MLP neurons of a small language model. Each row is named by its layer, matrix (down: output weights) and neuron, and shows model dimensions 128-255. Each number is 128 + 24 x the weight over its row's rms, rounded and kept within 0 to 255. Numbers have three digits each.
A block is one neuron, or neurons of one layer that tend to fire together. Before each block is what it responds to, as a language model described it from the Wikipedia text at the highest values.

Description: Modifiers after determiners
L2.down768:123107141167143144137133128161157144133117124137098119100131109125160123127125128123123152136129099120161147142138172130124119140054078107109151099178109138148129103148156108122195141146126126167109137121100197114135166129111127151144119150068108170107106110144202117145149133104112112147168119150089154136105129122100113077146151120152125080078123099105131145156107094097138124131130
L2.down828:186135121124158128105153139094127127112110114113109113042146136077159093171139116089148125162118140135104099157116097096110101111159137120121147151152130121139119150128148091098129087130105126104119132086103137133147125089129153141111112172100147152091142124122156152171121131129124116121093121167123141150127125115066129109099117164123105127142150139142154130120124106113125141150175
L2.down1621:183136137189149114132176160170090135111121129119112146136147172154088114134101110167130116120125138156114095125132120102119140093146105075107132131063160098144154118150142118127155168136099140142095112145161148162134140131180126096141119123063145165091133130150096167135121180097099170132128152098076141136129130148159092098196121107106129150145121080104155126162150110119127106119097
L2.down1912:173151148163175136167141133107150131154105092101161120117131166136129134115109140132138153140101110113134105120127138099092115118141155102112127084106123098141100157107121122130165185123117168094101167182125162161115099114118100119129153131115136139134154187124103084140140123169123146108112098123169150148109119161119116160120090137173113119174118117111168121143098114111158104134100

Description: Word-internal continuation pieces
L2.down645:119178152103138125174176154159126121122103122116156084125093143086117160155108098111161100140140134154193082135136145135141134149104129154139115132144088145139116112124076116127118109103149075115128161120125140103161134075110144127094098104144128098132177117145161143102140115148099150126158132140162125134139132091102131159129153128154134130135128144135146125124095119150145129150084
L2.down912:103151123089168119124159144117122105168131089138132126122125136141118112151099104162103131138104171123119097130113125190099139120176129103122147120176123145109140131128149119122136147107156132152139132136147075103123105103155135149135116129117121082140122149154143071119148102162113179116176098143125164131167073098143137096110122120092159141119152122123129155073114113136091097113111
L2.down950:090146128142130112168174095100078145115129133093115109138142152116144160160127120122105115153103114158128133127110148111135110154142141106106153103130139150067146100143123144109174093097150086166093139126139077109126141145109115136123160115120146177120167108151104137141167094105122169162155091154102141124141087117118140075136152149089106115114114138146142103154120143143146127117156
L2.down1270:132119111093122163094178153080123122118095144150139115085093116153087088159135143151122152143141105118159151150161119137105109101112132148142119139092126108116070106175150144186117149160139102138115128103132125162109093092179119103103121133122157119132159128107181140103166107128121126114156113132116162134124128114127122134131119103101135168141064128152099169120125121085164107113101

Description: Person role nouns
L3.down76:143114103134114144117144082141154132109118150169109123137160139135109137131109142082095151180144089138115128106143126116123114151145155109145143118154116135134137079096135134134121102119112144101167143140139211129100056142120113125158113127137094101177134129128152120134153092128093113154123121113135163164082125088156128149119114113139159135122104135120155112189171165145122127138137
L3.down111:153117136105093155131107145159145096130134152118131115141123083157190128105128148129169157150143124111097117114139139081156128110121175097151150107111090190134150105130143132123126134145088061135107123093141079174153121145084093112091079149105149161164099152150080150147157162119174122124145157127122116139123141110113124151117158117159149124144137109093126092113093121098141130121109
L3.down256:162144115081119133075123117119107188124130114113147114106105095109090161152159153083141104179150109117087136129171089146145132161084148120100140126107138123144103090094172129150154085155122126113117086162139162116128138057144146152123114144165148109128156110135128156140124128081160149160104117124114133104107128120117124183157124115117154134143119110100085147136145134100144107115126
L3.down341:130135166113074181140100108162133110144141127166117138157121125121138134119133141097128154132140124111119106123120169115185118133107108103138143116121116187126161113169160146146126115167121064110144121088130109158128136118127116092107133133105123153121126110128131102128152131094123103137146169096103110146103164156131132150092133109139157111144128134112174127117102129117124151127125
L3.down699:148117166127090086149107105121141147116130131160119103114122107121118118124140124112137199119126133099099101117109143120152154116109140131129139121152158120162162104130138126116135147153118144098147116115120096127126094182130120105175114146137155175151097157115131106140127134113152119125153141093102161111111121132130123133107136126143160120187122170082143123099159123092157126123128
L3.down1330:143150103119131153129091144103120107157133135152171137133145189145089177161114139115093153177100127167101125117138134110117155110095131138160118106140109142121144110151115147128130129154131081114110076102133100138091152136135087140096124126084152110125112144149106103113115116151115121106136124100102134130142140084114154141156126130137138099150099106099194103127104096118156143095122
L3.down1690:112140159114132112167121120156104130103105141152163094118126138111095141095157093181096116130103128138116100148157117114141145080090166141108143132128124121128147109131097114124107128122182125148095135112083122135074150144141154120126156102105151151100099122102127100134132098131162096112146119161149157154101115096125151124111129171132162109142106130053125151095131097083138143117134
L3.down1887:121139186101089139129103117122088102122145136122107141123096106117111121116115125119132121120171119129178139185095141131127114113098169127180099119140146165154145141113170087161156101107121146121127123141076140137133116134102157138091105137163136087131145108103127108131127086135147110141114164142094117093086142098123125099152121107154150128076166166074160140112125143123113123151150

Description: Fixed-phrase continuation words
L3.down188:151152062146126125136165116142090126122108100132072126157109158063144113100144114132081118108139156128126116101116103143140142086127109088161147107121136108144152156111172103147182150112131088165155136122131114135115134126174120119133135123134151090138180106132110128125120122104162152119154102125132153108102139120101129142135125136098155153180123129114146124150129110150110123133108
L3.down504:158113123068164108138123120156110105078149175104107117142136129115107052129142116144126120102130137153101098150171159118157125109145123127158091100128128093125162104135127130124201153148139155134104147081133128114128138146131087116124122153082115137113130103119089118147144111165124085150144139181141130144105126114142108109149143163090169147149111106135140112118128128152079126124163
L3.down635:117126117095128123131163123142145101129101169150122162121176106117152152098169149084130142102156135115095114114152133092153142108135077090127115098150114116125123152157116113125129162138132132139126154130123135144116100144107149126137115156101129095097115118136080058129164161122129123130137150151139111118127137128154095134110118164171147100103155156145174132106137081173140135131118
L3.down1140:156092163103125158113151113115116130150112112173108112123106156157098133152134103138116096094138118139143118128203115127129147146099141135128137133122083129133143103089092173058166082096165166106096128132144088136124142105125151122148172104114128096144116147149106081109135129088167119100132163132162123150116136100176122160133148112100157107157107165128128083129136083121103126130119
L3.down1498:140136118117141143125118156135162128136142124157167129116124081143119108144114144125117127129090099103128096120101123109077103118112148127140117101118176125120122103114115150154086151126097124133128134124117087133145111152145093124124180166151128132127137114115122150080118150084141121174106102137111139144121146113146092136151114138120131171127083150149140103130135149161107157092086
L3.down1549:126133153096164143119174103110131133091090173129126136078115143096133162156134110133115120128142125123132146139111137062123151134163105154168132163185156111114110121108117110145105245140142096086126135132135129132140106129099112112138166140126128149123130121170119143118144095112118128144115152138131141160117111121114119096097164114109123163117176167170138149135153140121143130139135
L3.down1940:133145125128088155128101129130155115161134098142062117139123123140123139133150094153124118084152123135081132095101156110117148108112153162149139162135125173167182141129142107167130194120140140095101156076060123179125130134132114128132190136127121107137098102130155186113148143128124129100123148191114131116150109134136093109080110168144101121120130171106123173118100147153052169117128
L3.down3070:159135144154154127107136137125156159162116076109135099089129150131130107171111098103158126115110168111126085110098099067135132109114047134128149137122101057147140114129107127139143142135138111097092142095151157127136139107192134106117117110094113095084126107132141151107123135130144162097117157135099159159093137129110121126116103103121155145115146095115124179133148116137105149066135

Description: Role or trait predicate
L4.down63:141136135107111130164112133166093053121130144136175124149165143125118147127159117074150125118125133161104118148136148093168139109138170136147188145118165150131150102164146115123130148112136072129142143114159128142108137140146139113097145094080104148123080126116121077157156097114149100138104130103112115118126097133129123161113157110122198137125103146112164128095125155106113143095127
L4.down834:113158160149125151137123108112108146124086112103108156071111142164128149099184077122191125152132135116118108080140137126135113179114135110129154092156136124106139099166107150097113069141126127151127175151126123125167133141129090183156172122112119115088148121153121139121126079146123131133166112107132150106124141115132145160153069138141116122162088115106159104125126114128095126109167

Description: Abbreviation periods in names
L2.down1177:132114129120142099100124142109155118119132119107091135112117126153109136140094133156110133118113137087120140152085158119133096150106118136128132159141143118129137127111155164181128115148093166135140092176148151147078123108170164101158098126095127151170142140134147138135147101095120082104113128092136156154104107125117091085132115105082106065129129104128151131183089125135133115142118
L2.down2736:122081128121143130109097140141162124130107117123082124120121147118199109125139102163139186109138131093086118143142122133134121124098140168135138153137154099162096143128140140125107110118094127110146098097135186117120133165141129079151150160136137134114157139101126100173139103125155092122116158168136090116147123079176120094093180126141123121168116156171129088135139143076087136128153
L2.down2841:149128150126123131127115122154129130121084155132078120138068136158139123132109128107111141106124102117134138159160135109126135117147133153126109177138165144136112141144102116175125130114116154104145137138150139183123080140132141146111129169125132155092114139110111120147125114109146076134152112134197123134138150157114142129111149096096087092092145159127157149114085136132158127165160
L2.down2858:143095168125104113113094144129124146119091124136124124129138133155174137117134116117123148105155143083105134136113182118153118126105123135143104160100111084127156105148143066137164091143099165130118101158135149141112124116115140132146122108127111157123147127128139157164160158063111075165151091150165132121098157116169115109085111133136095085128114075142137124178137118122138152128123

Description: Initial-following punctuation
L3.down39:136144132140107146118128130152131120156170147124155128189069105097157088120144158166124141119148121168105118161132125109150117143101115174134134104074137151141152113160139164121136111145098143112109161089089098156137122132127132122127151139132147136129144090155102100164117123121140153133123126128138133126141150119100134118087119122109091134141130099128121114098132131117132148071120
L3.down338:126145146100154129143149122131097133097132128136077153152161115100120122103117127101122124075102143126065179118115124124136136110147133120131149095112096154117111143103097166163138121142108128155173110160172094178160091135111137161124159139088144111121132111081122098123111134145118082116146149120107121128115120131146136099129113156148101153138130146122136137095175136165119115113119
L3.down1424:096130120133161170094174100102128149137119188118126122074128073162094148114148112100138076111139098131110143159105129096163083110125124124110158079132135149113122123162091127116099088147108139142126134116152140110118138139146124111201129154147207133169149155150131129146137140145128107128123169136141133101146133108133126102084151160079112137146185117157121112142114151137120126119152
L3.down1475:111127135114097090136147125086157139156139141147149101117133119141097094117104134109163134091137111104122151150124131130140148115126165167112146137107104138174062105146143111164157107126105134091090138152102156115181133116131156097128115169106113151125134106141102139146143101133140130154152105118122117127082161145159098155098141153133114124117149064118159134107137147106153101147138
L3.down1913:131130159140135098121111133156154161077104122135125123095147144160139107125137091107086158129159106135101135167095126137147131092116144154188123149084118141124106121142126085158138147114083118136103128149120121133154120152152155131133136117082112100102156142126161123161119096110130085187122110150149137144095135083137179119129088116155113108137095143148148101118141144147129102161126
L3.down2284:125107145135152173145172090159111118099105167093127123121119133124147158119088089119192141118140117094096137118135111096164130163129129123140153109104158131146134133117117114137153119135138130114149112138069105123156141162095156124134127154101158128127141144099119123150092143128139077121131132081145115135097155149150098162149143107123133125128097134115218112126134127101143110122119
L3.down2381:149103141157138176138138175130174119111099145133123107120134122144137115108100139136091168080130117115098107170153143155154155095099116117148138117130112107152124134195127141136136156148122101100140154143103135153165077119066130148143146128126110148114125102115131106160104149117153103118160105156148089069151144094139103127103154131088147101158149153107158151121181140113111120100120
L3.down2428:148114131068106105126168135092126128101154128143149142154112128150140098100084124132116129085107144116140161125149094125151127166148124137126126140132129122124102142116122116190078086128156118158136089159136183144150098185141175149121115134149091112112083153081111108162078121094178120100113116137118106127095143147127106127085147176104156126136143161146156098129143164111126141157131

Description: Prepositions after long names
L3.down450:122111130121128167155111116117173092114119132150163143167103120128117133069142136115160155108109154106116091123166133138098082144138132160107146177137130136138108171124161178135146120142139142100127131121092152142102144115121131155133151075124074098130138091110130103085138125110094047112118132127147118131111149146122127153124124168156125092130160136088089139163159154171138119136101
L3.down836:131149136127115161109116127162155098142131123126164109143126129152107113115111108133155142121135125130097090095109109074094129134117128120150135158139107132158101160104111111163111091163106119077129068106107140105132100113145093130127147134102127119102132148181114179109129113134114143110130130124101161145126136150084089148135152139145139160135104110160135100154107122129100139150146
L3.down1489:105161129111154166151138145114150106138026118141147111112129086145111176088103134111132121136171140147112127123133114109123104137108121121099152150136156125114125114118162148064157135121108142107107167108114155136090111120123149122107100152119163147108108129108129108130128130135089143123134173133133091152137097143108160139147102107144112135103059138123169096151148098161105133113169
L3.down1808:168132114118096198124132147138125154161139110112125163156165095158104166134134121105144070112144099105129122107094101166090118082192143116162149135124132152127112158118145101150115132137107112121183090152127107149118136106101106115118143123106122126129121131123144171125127121115135124112102161119118141121114161146123127112132116138063098121100119160140146126106103146108119122142100
L3.down2245:125185112138088154106160135148126164158135083091111121111128101127063113142128169183113125124115168122119138146163147127155109120112124123123161105100108104115170109107152170126088146118166137132098139138111149141167115104143192104168062159168108150110089148128140146142111126103139106123115140145147103145114158118136205145133129113159146132111106129120116135087109133106088113136130
L3.down2313:101109131138138115079152123149139145104135117135147135149101130079118144110146132111135139121095161117109130179119132164173151154134098125100086157127152125111118153135133117124127156053105131122143100112139139071127112170095135166097129161119128184129157109126123133136079107074129131082145107138143133082093150150114133143110141110112149116120112133135167110155131161113118156159157
L3.down2674:096128097114109104133092106144081127098141143141122117142091128117117140107153141145138150111095136098137068122128156119111102161137132129136140185161159124115136162114102093139091120141110133106118164100115114150112118144136117120166084138113127126135104140103141094124144141117135121124181118174109118177146143078075136096144146126091143117138209120098148155129160099137107128090142
L3.down2808:130115119112120150126131121136122088142145150115124122128118099138119171117152105107153102182126148161135093126156141064127121141140156148111127146130093145116139147104159168076119083153145162110150127121128143118078092103137176107108107131105156154132116123092109145144123130098106088109117094158132110148121179137136106137096110148138123137146134093112135105153131142138106124111111

Description: Mid-word continuation pieces
L3.down25:110106099108131128132170119113088138120123107120107097129116103114126115133172117176119125123076136119137133121147109147169109128144172104102145089134144119073083112132116140128123119118142131140150118095138146132073108101133134094132123161154132105097165115112082091145129139153157125110132146082146157166132120137134117120156124103066129172181122166142097120111105102140140148110081
L3.down437:137138085108188145154119149132102136150120094140126163132119144119135112141107124166111108146122149116161116166143132104093105166132098148155123150105127118121096131142101099095151120167145125154096138103161138153133132164132114154113138139144132114156172148104170120058094157149151115084134148116094129126117103118098116113173155123134134139173119183126124097129108100140133152121106
L3.down966:107126103144145140109179087133183106154137104087115147118144119120156138151133068090115119118128137164115133111148101189104090165120149120108133120126116111131141116139146142092107134088144133122144098152074157136106107134135121131128136157102124133131135115134121091116083152169135181114131130130108137140142129082149140141111141149106155156123126120155124082115134119106150137164132
L3.down1479:156148103139139084112164111139145141141115121056135107133159107094148143142141086154149133131115161107146137101146129132136145119116119134121105129202138115149143125103111145136130107098153129136106106138099126159127132139125114130133155121118154108158120121153161126135093171114133152094131146129128123151139137114104146152143120123089200103107132147103129141147098150139149116184113
L3.down1507:115125123114136158142141150150080096144146139093092192138136119141119124127093106144098131114147118172081127099093089151097156172107160101131121120122203166119098153153113152120106120149134127118099085148118090093164124145155091111120125129125152113078148156169190134120137093134152127172122138125087115100144126070118158140113105118102120138156134126117125185134125107129154138138144
L3.down1818:078116143125121119099174134122103154167111108153121147140084146125142124114130122127141141135132155136125132106156123125136144110142125103128142127126149093099144204122147170100143113068138162114126146139143151104131142115130120152090078104119090093085148113177155132147123104123115178164135105167113160162151154124114084173117125098134100091152076159140161108126092140153115087121136
L3.down2624:092105136091152122168161146129130127137116153104109157127118148106155126125140089076117138121134142140123141127212103152150134110147151152130122163136150152113082119115141179124078110094105107121167123107104116118103092136162167075152135158100133103110100129095106079081143158124134123133107128162094132125142114079146120125204163153113115112157143156164109140105121149130097091115109
L3.down2755:162151123106126114150116144124125133106080109104096115131133153098159118155122106180072156115105155119144096145170103128134150161153143148117141141109143097117120104130077137121090148082152148087142104124141150080105138122129169133135181153091153170113168109105105141122095090125156084121145139135170110133114148124158105116175137134167122121140110135169109117107131118152129105138117

Description: Early subword after an initial
L4.down121:171165135159111125129101133074155173119158158110141121172128133152125129178127150098111126112110150117127117131135135110114162107129151154158129101163110101114134107116147127142121187152123152120127090124115136030112141157122087136121124124113175146120098167117112155133140102158105159100084169122117123140101124128157142166169132136107136087140125099092103126146123122124119124160163
L4.down1846:121140123174151090140149098107122109145104095123128152108109131131153155138121147121152093130105112157117117115140128112108162129152131117154118159143169137111150081119103171108157116110151128109133149135123107113129124175146117125169145119111128136124114166095108121118132117112097114164141064104102112118177152119133113082167161141134155143131108143145064128146145102095123136158125

Description: Early subword continuation pieces
L3.down357:099113132094126096148138110137107128144098114143139093158142108139167141137128116112108117135140106161120116100107107072116145150138141134106178120108116155088147101152106145138149142091125160123088103112073133138110129125089075162164076123156100092170144129172163148127130105132082155163137146135126137097153091134107129116105120130142157093147116120167171127115119171134160143124111
L3.down805:061126084142110096173125103136145103142117149130090131135125100079113138103118155125098079101129107137133130127150109134144119136107116144124131119124138167175131132136127156126132110112153138096116146158083143112129173131154122165074110117132119129091115132136109150104131137153144168154166139136183118148144120160112081180140136133143135092165105094131108114136127118098090118103111
L3.down1143:082089144117119181146132175148130103133151169131153096175127149142163102133075122146101141142127135153122172132161110157123125135145174143119106159102158138130116147107134153107101081127148128109170111174112164097101108152120133090128131147091139093091132090107132125130118101120171160134115130148121172139116151120160122138186151156153151129106153140137110093109096126142100128166157
L3.down1573:122137139091139132091117138115072184138128148097138100119127130140121098114120126150129094129116147073110121141096141159121122127126102159114129117121108130115117136105152120115167115163154096154108131118086159163182104089123127169105159152120133084140146106101100105124121134133138143127162146144136088110096112136173123086145140129148117084123177125153120126116147115141125098143127
L3.down1941:102115129132120132084128179133111142126092114087141139149097123155162133119189141067124131125121112143134096134125066129144156144164116155119134144165109118168096120122134120122098118121141175161150117124174209145067091147106155122176110101137109160103114134091109129099168112109175116123115111110127163125086088127102154141192133118186128106142089104123111100117150105120123120147127
L3.down2021:107133136133166140124154156090127160135154144107127122163129144158130105127107149112148115105121093098171130119104100182107133077148093156142114155135100136150134111141126144156124119132144142129090089103138105118173125145128141090132157121075121114125123115128137160110136101133127128099117146158116139164079126149122127111153141103153084083139117116148162062145092113154109126118098
L3.down2119:090116150097103165131146133148129152136142121135099086117051132110176107115155135118146112174098076100107133136115119110115126134128163132112082154111122149121110156137100093141137154104153105138133125096103109154111148084105111134113135138154141144127169154132088116109115108168121126157156164119102113154139099152136108142100158113132102090126134108105135152148126141136177152111119
L3.down2727:165108123140119143099122150158136113146115141118129135130100068152130136126135144148171118159079116118092114099124121135126141133169103140103129136160102175120120115132129162138124129156124151156109136127139157137122071112078099114163125105134152104123131122080147109100134111115138141160134098191141132177118172131106161144093167106097153117102113127139113085134160133120130137160153

Description: Predicate start after copula
L4.down1492:121117106125128159142094143119103117147125175096124140129125132106108125092142120156131136126110132104157112099108152129164115118122124140135109128138143124120139096104126099157127126147140130126098149118123121111154118114101086090164152148104103166129143139111131150166126104127162138132112121083166170109159139123144116163180118115121160141165102159150089162138165102104142159140114
L4.down1649:071131154152139146143157156121159113154162099108122124139129155148110133091129130136073114112106158144131144131115114116119153123128086159118135068125123063116073109172141143106105135168155117108184133108113115110142133109114117137121168150157155111147178100077117106150117169110143134164124135145075127126128117110120103102147129133153124149095153155074112148136099143116135127136164

Description: Word right after "on"
L4.down2385:080116085101111164105158123143113130132107112091145127116144154151167167132135121141120092166125115104155124103154095133137116149115154156117122138126083139143179074150126148147124129112102111145131133149126131132108123110129121160126146129137100131126127104179078136084134119118163134136113135058114176159058129160153093164147122161082153101148088129136115110117095135138116152117153
L4.down2640:154116167123109172146118104146160095110142132097114154158163110172149157107093107108132136108119066144116159125118138114071100123146132107137116142122105129113117121111138112106153136141117096137128133156143119110087115127115102121144100128124145132156151134080122146132115115145192091153076108180121135139126158181119133134133162169096120106133115091133121089114135140133152089140142

Description: Mid-phrase continuation tokens
L2.down2325:177143149134084122137105181099112159107136133149134132101124159170095189133093163109115127150102103111130179126132131082136095164132114136153135125117150138104120149112161141150111121128144173126147113134097133111145095137120117150150080127112141133112146122146130142151170154111165064132155148088127174116124107091158122070081080124149119112117126126128148139144132119111121135137086
L2.down2675:066121143119133148113121128141130102068124138125124098110114116127197095116083106130135137121110149054110155171112115117126094135106132143131129203186143113169124127144174110130118083116082149146138126151127155143120143143113149140148147118094147130132119136135148107172127145070121098143122158117143130155121155121144128049095137134169135115125175119112139128166161126141138120134154
L2.down2933:136123089118165111133143177120118097120146135115157106117145088101152189136153117122126125163093110146150132177093111139118098113112124132130116112114136127147180079126148124137109133120159079090126142097097175086131115149164095148128134140100140123125124115136137125144117174088119130117076128112153110133105179125145168144095130138113102105104139143096123133136101116121134130124138
L2.down2989:140110163119125139122150168150121127120090137141150115110117084158154136121103134126109145063170116086117140157150113138093136117111124106112144166083134113125128093140123106151130077147110137118122108128126188140136098110170138088182118130107136182109116132151138164115161144047128068163136125142176122092097160100137123102124156102121099118144144158129148122104132162130133156136172

Description: Token after lone capital
L4.down220:129106103128148116117155108129142097140098143133148158119118186156144121130174092160128103090114129132162132153131119160148135126154086159114089110123100103122124145142162133122131159084098156121139141139100149133127098131172119132162156176140157159172102120152121092142130143126083153099107122165102146125114119113126155146135102114122096120117135154131105138103079160093108086150165
L4.down1545:112166125176147060135099169125111153124117167123102121131104149151109115145142126152094133098143083148079111143122118114123121121104156134140144120113122123135142130101161130126126130126152137142117132121128110133164125174101174161146132145120108101134156126133135108130149153143137135170113100142132129132129143171137151105092112133136146124125093149146108103104111115137106127152117

Description: Token after "on"
L4.down2529:142135132121133138152129129154146097155099111129131145124132091145141103102181146123139112111157139138100140091145124122120106135136139147120152181109098153112153120091126142174144093123146110112119110144114134093090126082135106127140129146106144171107137115128128156123152158097118090153147146142136140129109143138099130118159140112093132125182121085136123130085071123130128095102129
L4.down2902:170144133118153121125135137147123131123084106108150167162114123140125142108115140126116156124111116123110146137095071113118166150134145120140151156130089111099124089104119118131133116164148143155142115121124132113146092137154129082142126138102127159122151095139160174130107120122130089116148103149126107098101138143100108121159147150099131164156096145147122116116155131160130125127144

Description: The word "on"
L2.down1081:131115132126098144151102166149104138110138156146092121106126096112136133116144119155160147093149130113206127133097120141109122073169116104158089155151108108128135141134105142110097133153115128128125084083116131137118130156157136088107123123151099112161182123137147086130106159169124164114134117173104138099127116169167167155097134129120098128099119108095137105146133123152102139130159
L2.down1551:134119118136148119130161112132151086135136094073134101106116129103114125129105126134133129105121119163120165099147149089099108139160135091121113133133166087125115145168107122126123114139110098135103121145130083147086178128116106128140167112089139128164121114120157098149129160113123143090152134104113138142122127175158093157119115131137148137099145163134142132151156120129136194144126
L2.down2838:124103135118103109137116145113135120090175154126122132157122112129100131103129123092107131137109119078185127145126151141126087147102167105133119116133140123136128185113120117115137119120120146101138110115102117118094115130135149094127122122127118117129143121119130106171124139146123136109132151144157105156148085129130122126122110107128103115153105115127098136120081125131110140127064
L2.down3062:138102183133103157131153164135141085151137103108101135099149103124117115152144153095135111056159128124143115134130159145106153120141089111122113122130125104127117105114074105147109122102132149110090113130101167132127093123137158098121180134135105086136143133164123114130153132190133150136083107124094132130140138139169139154125137111107134133123160163129134117117104094166179131080122

Description: Role and job nouns
L2.down32:140120162147119146113113145128131152084146092101126131132112137109152130123124101145122105150109146143122145118163178135135101119123101120131159187125125132175145118156154139152139118110137063100087137170208100172125136166153102082167133169071142143119143099147139137114135129117088148145101141144110152141136122113093113133103127109063162142154148131158141113133129102094091114102128
L2.down314:119139086124114160136148148146123132128101110137171137153142124141150127135127140145127114122138150179120099141161168139171135105101163128124158131141134117135125110124130090103148159149134111170099122118158149123107100137132101125041115105114188119107154131160095121130147121141117150128115103134152152106146143109153157160143142130111193156151072123108073094161116147146107123132107
L2.down1469:150118140163107157163120112119159097122195128101135120128122150129144135093133151133094152140137130146110133104099148144129133141132134062156152092122108149142138099158154171137147093198084061127108109066162088117146142151105125093169103175125168130144112122149138136106110126126099117143094185124109146200108159159088122114100147143147147096156116093135144113102108109099145141084114
L2.down2595:148177143096135152169125141139161085128152120094122137126120134143086133119101153140125080147176127127142127144103185143160101108159088113167099169151174110142151109088154133151161078141090132162165121121115145138160124102115154119138124141122151105128174150150085151137118083109122127118148127099120111151114121138121103118109152123102160105131115089124131143138110105117133167085110